python train.py --d_mlp=448 --norm_place="pre" --positions="rope" --qk_norm=false --attn_scale=0.125 --bias="none" --init="uniform" --lr_mult_down=1.5 --grad_clip=1.0 --schedule="wsd" --final_lr_fraction=0.0 --seq_len=1024 --doc_mask=false --steps=11256 --dataset="wikipedia_en"
MLP neurons of a small language model. Each row is named by its layer, matrix (gate and up: input weights) and neuron, and shows model dimensions 0-159. Each number is 500 + 50 x the weight over its row's rms, rounded and kept within 0 to 999. Numbers have three digits each. A neuron's up and down rows have the sign that makes its largest values positive.
After each neuron's rows, "fires in" lists the words (lower case) most often at its 100 highest values on Wikipedia text that the model never trained on.

L4.gate51:494457479458489559437500458522550580469523524438504542499437410552469493560562523526531493440447506530529399592517507506590461568476466502606468570442508460464481376537542591466588510492431510469597500468524557432521498508498533555493468469452536524523496540509427493521406472496512553490535509457470456454480434390606462478463565533469482584479563506509495473492540414410622470504572448612521479469521475413557567491520560545526527487550445560521482573481497441490519474409631542
L4.up51:554458551480569536511513494561540469446433486452464562496525499441426518525618495570560528399553570489504488367449528426521461500522550506477395562567656490509542461504529513565483466495503404528543552516462480492554499512513458511494515492505572435515457459577510541578500470526463378564554433434471518535531484488452494495485529520437467506507456507514570448472506386563494443490441545428465418560491521540501542501557511394409479507519460580488468557528403476423419489386523536
fires in: "south", "journalist", "2nd", "north", "partner"

L4.gate92:486461506453465519612630514491472494475480471454522546465489408503503559511543578456576432500496484463445567426488513596477451554535488431555589520399489576512536464562411570488383543514425513503452604520512406591452475492509507468505459457419601519457486558506489444466544496546522472392505462554485484530506471499609523468484527413514499431503513525544553474600605507484498504530499590513471478480574495498493498434524515499401532496555512490488543410525467558543562556439469604
L4.up92:536532495502373586487559578520449542605448463485514557464575537507473470505618528486466488516459481452478450435532506422563479500578443648618499582403422509463488554513550524463521496458498513493566552460540504456543436499506564545496464495465539524458420453528456473460474402438456460525474447547475561444584529491633580529505575496472521495463584535491608531491569561489492447479480493472570445453516436581506554505508536496420549547511477496466497507512489491549585536598543476
fires in: "states", "france", "spain", "state", "madrid", "paul"

L4.gate70:571560489538554582506550505534526493551559487490510536420532526486421518435554478458488421496544507474520415480400449487557622497476492472524529529478472480586444481585593499602512487522472440550533523447486488562486551462420458485521493566574613530535481478536553461485547448504513571555526410496516496608458532323613451490479460524557551543493543503496403476500524478467470623424492400571505611490578493551538532524511570514482486465580468483486467494500527500482501475493574514
L4.up70:601452432492453536481551438404477371436409548498510483471537462545390513586546425498474535546420475523520480494482472468526515536573495593491517567563547450486500509464542496498518497531495623445522426493540540483450464542533434547489418410499506491522522555580519513571516392513615529555455476483472492516423528563443524481551528460564520477499524481424510434484537351463445519563484476525516526516448506523494564540498547480541494437608556509471478625452535501558440556420558503
fires in: "they", "there", "area", "them"

L4.gate442:395487482471436544574488516478522552537567566445564561459440446496519523431553514479472464536593568476487606535566536479413547533408506475477526518432498464589577441545446476403567551459468452538561540453412536523606532524426510476432445567528473491491460435428485508532448531507445479488524560448481567502476537574480492462470397535555491504469516516482567407555457571554458499532562465497514520520477478579525529562551445449515541459417501413526399463487542490423560536529454377
L4.up442:559485399547569490429541429547507472472439517485546487494504510478523476497518547433463541580428569489474496477617556478445480464479512481604557493522496468479627508548441545493515472548483580517582458500510458469496491530402559494584555512451584446377593540531550463452540526545435457536481591419529550550524551530470504566482514466384472373445417473583533540525464558488419576542492506430431580562515483521519540543471525572556488531562592485503496557543499469499477518439493514
fires in: "following", "score", "between", "century", "career"

L4.gate120:507506474579475426511522560490471495509439495582531453488394597527471534583551535552529467563455528435516467442463422528548441537449573485612443445450478514510442466528438523503477644502537466533439487487512645462472462516490496596518451502463466484440529477507491539551513474516546461540474502485534533583501409594526519420529551435445491487461494567485405455480513568497566642456533528508544488505421490525528507564439550417545498534484529528398478479451398456397510456566467476
L4.up120:421468518506536460556574530524551455538508467529537525547472649454497510499431574428443463521454502556514551465429476465612498559514465427614484497529484488433548496526546399520520638557450594423433434484453523546544495449490522500434503511489521497483492467462442468519520433507466435529432501488555532458509478542451474539430389569522456499571542531504568518496543425589507475486499569452553488559459481487547472537429525385574471504451460407573511547582401460530525534554553542
fires in: "high", "open", "opened", "super", "following", "opening"

L4.gate99:434482568564450527453582618552477503514482428427516442511441416541481516542482447526388576535541482521446489473530509451606516416546530464485492533474550439520473463525386555461549467547435495473568535510588501524566513523475552444520495578546516445537437438481556491552430504505506440528605516565438455466468544569500615477463546577519489518496520549370483438541511490438485499462518444547500428486437529424527438501521488489440531586451528430406495551500426466481534397527451568
L4.up99:440404554592504479511554502579514549501394520471369499546561571547517621493524537509502371478490532442534444530622498455482421465513519508481527437457446442451517514467539550602429481481442549565482518409489437490523534508477526470526561517475549447497605514426514490449467528513494503380529513540447506467504516566576568470509491528585525492484467554441531430416482543443448408478454485541514550408495465460500462487517452397492539522538500576530598563515460435514500542526431460
fires in: "including", "include", "given", "making", "included", "gave"

L4.gate416:520484548445453477475577452511561517422521477447445509540522530493523484517474508500515554456434522447458539527411398467581527574504517601473472442431470463557570498476499467504518496447435444490483499573490495600505540451556431594529495555514475477439480512471488441634475472537522558557472480590433496448473438531514556606493434550529502414447538505565536389531563564540483520569548555584469531518547518513428420484528436589491473410494617541602457525540537421497580454507448482
L4.up416:523469528553452463490486513468519541448452510431489518493371451547442579575488402435506404388501482450550565537487485480403525554464535521399404485485519489477439527478445460461591502454512491626591547538593522572520601437572468538520467454519514503528484563534559579566452515534469579535532529489517510524647477534474505505464519495490509531472448548556458440547518406513511505517450466506415468464571544469508547564531543498521531519484488408391490553514608491471528534498418470
fires in: "known", "even", "remained", "loan", "soon", "remaining"

L4.gate237:454435497471453384498562530485578568600460506425531573542598517406511522518470476559549465523587451527550493506507514450551512520469552417473514519526444472502434499527518489509550489479605432522491441474446462565479531453443626499380462541461571475439535504464517533457466465478553496526560465489520618549428590559411388416474503536473482543443537489510499509464574558534480476434588504504505419502437595470412465490481547455626481566486539469436520556521498464466515533504465485
L4.up237:468599478551447350364541515498530537465441532580471425499514562469556496392545582438519558494471550581532472491510431553482492439505501539504515543431444453386481611483448427435571547537524547472521469506490449444434442609467518541556369495497503562556545448572549448456515483507567467449458468457479492459468511572489498523503519386511441567455519520442530492534529566477516532430459467464506505525518494485576430532492571502481440455577469480439528519452464548521521471438552545
fires in: "against", "with", "attached", "featured", "features", "by"

L4.gate175:470541500492477466529506552493501549541519455473478420496542554524538524376494522398567526461479524451507528503511459366477457550416535479458470606473497591561455493489445601558555536556487532525476573567507416488575477579485527531470527514635540491562502529470459474593534591451514472523408493595431540618546557493479518525471412536537510487493491409412460398447525518488436508474489521469454570507462581416454468558483458460541468412554459566484456535497449449511510540540456535
L4.up175:466441500473439497567504585495438469611498526517474489449534544489444441426419507537472539444571425510536438463509471433515375475428520533655484481537529549491459565540541460475532479515519591506409561456453454545484485507523638579502466436408486512460447517531560519494495564534457495580529516462468549537477470542502530451483445646456516523493508438481438558495481483412436520458555542524554468558492472498459459494603584515446518461522533534528443519553560499581419509534452605
fires in: "her", "sweden"

L4.gate294:506549497521449566463527546561495484548451589527430576495552530541542566567594446486477554505433494483502406360518504514502506526572595487504542506413520499549600662494548448546557500558550532399515560557433515510493555511565483479503434485546477548529510538522342477493505531521429592534514508460476507470502498462536445533540499533447453445495513524468524472536501477446433422534594473478345439520492522502538498564462462595541470542535521512484523438553494521467539562590532459
L4.up294:559502525451517417437484439530495515440474362495479587454468472476485527463491542524517509499560480564500473411582383577510503563541467473507555485454532471484448455523526440484477456442537511485548474597393499458536492575455485499556492415482497580558451485555550476545492482536419445575513544474508422462535626404448525519487395564515518545544505589513533510521464464479491499492520537439534430476515512509478503473515526557504621508527549414457540572659491529408383558509494526
fires in: "states", "japanese", "president", "japan", "project", "genus"

L4.gate421:525422538458557473491466500420489604458523518526498455563557474494508434471480548474524473444590529471509449510510407503512560587445560465501528488430467495608500590469471441609602366541439467480533458562492475510472511428439494494501491423445527466588485596601515519546479494527558457428556499524511446498525426523455478448517480443490461522457530568484584542434493425530480479576464457441519491569503461498493588534540460462473475423596457484418494402495407444461481442448507394
L4.up421:444500592448530527519487378514525462479562423608504503462475455534550510451411534474538473584505525484598423449508528498511450584452591532467431467473536526505475480478521486458541377454554581473558506502555522567512487471512477435585543471492552561346521478537575462561501471486526516410503595463440516580437367527518558486521452546491486543470517457478492540529478468506448437509477474567474493475522430445457560490514610510491398588522463491410447454486488457413562514518497471
fires in: "more", "is", "was", "countries", "grschebina"

L4.gate0:482464550544486413432578428484547502569485497360484610556531441519480441564567515470487500465485600446446539463389523404518431556554540577550538476578544532468474502442510512477487430511558491398523535550400469538483469424490527440563498465527464481476494586529509513561519500450436511525532544489408502488458413522469397528459432447537493516524551441427498521540513350502490516461525516509446454536462558459561420452487470510529561435477512478431405540526521467476496609443522488
L4.up0:559460457509473483555500477549508595456551455522522457473545520560448485526574545502399459384574522555359485548484521521471496611567519500587452505627434562445563421481514505548445558539387480579534451561479453528521511527525496411466525514542499563476505539488495587435469463483483507567522564476476477504374527510453402418482479538459547524508505399474542541541511476467572512459465505429491484445434447427515508526441531500510510536575424394501501502516440450580507495479511410
fires in: "season", "team", "stars", "figure"

L4.gate433:582563471574420523511501513546508509512522450524540431558526515453514508466545499392555466492511483405502570490460541494499507517399478494549507449466520509491472441543339566455499559503566606537569523532459516496547557492535470531465393576620465469576475491549417472519514570504409508530478490502486483499537513528419409475507508482503471479511495513424513430474493389529461537550516464411497601434483616585553468521418522463575534493518532503488599423486567475553543462599567542
L4.up433:576452431451521392502548484476480506455567517436545489557518428501533499614428483480424486456480493492577607539472563478549488558472541492577570518421488436571502472550520605532489392442483520601438434518543462542511499529433530550401459511459489495468535453549575389485480507515499612476495539461455555529436563444535483604513473552504469474495511525561471570453521460486395502430565490523458555488516595552447436580494608527534502521487593493440425484461500469514444492490530479
fires in: "they", "then", "often", "them", "instead"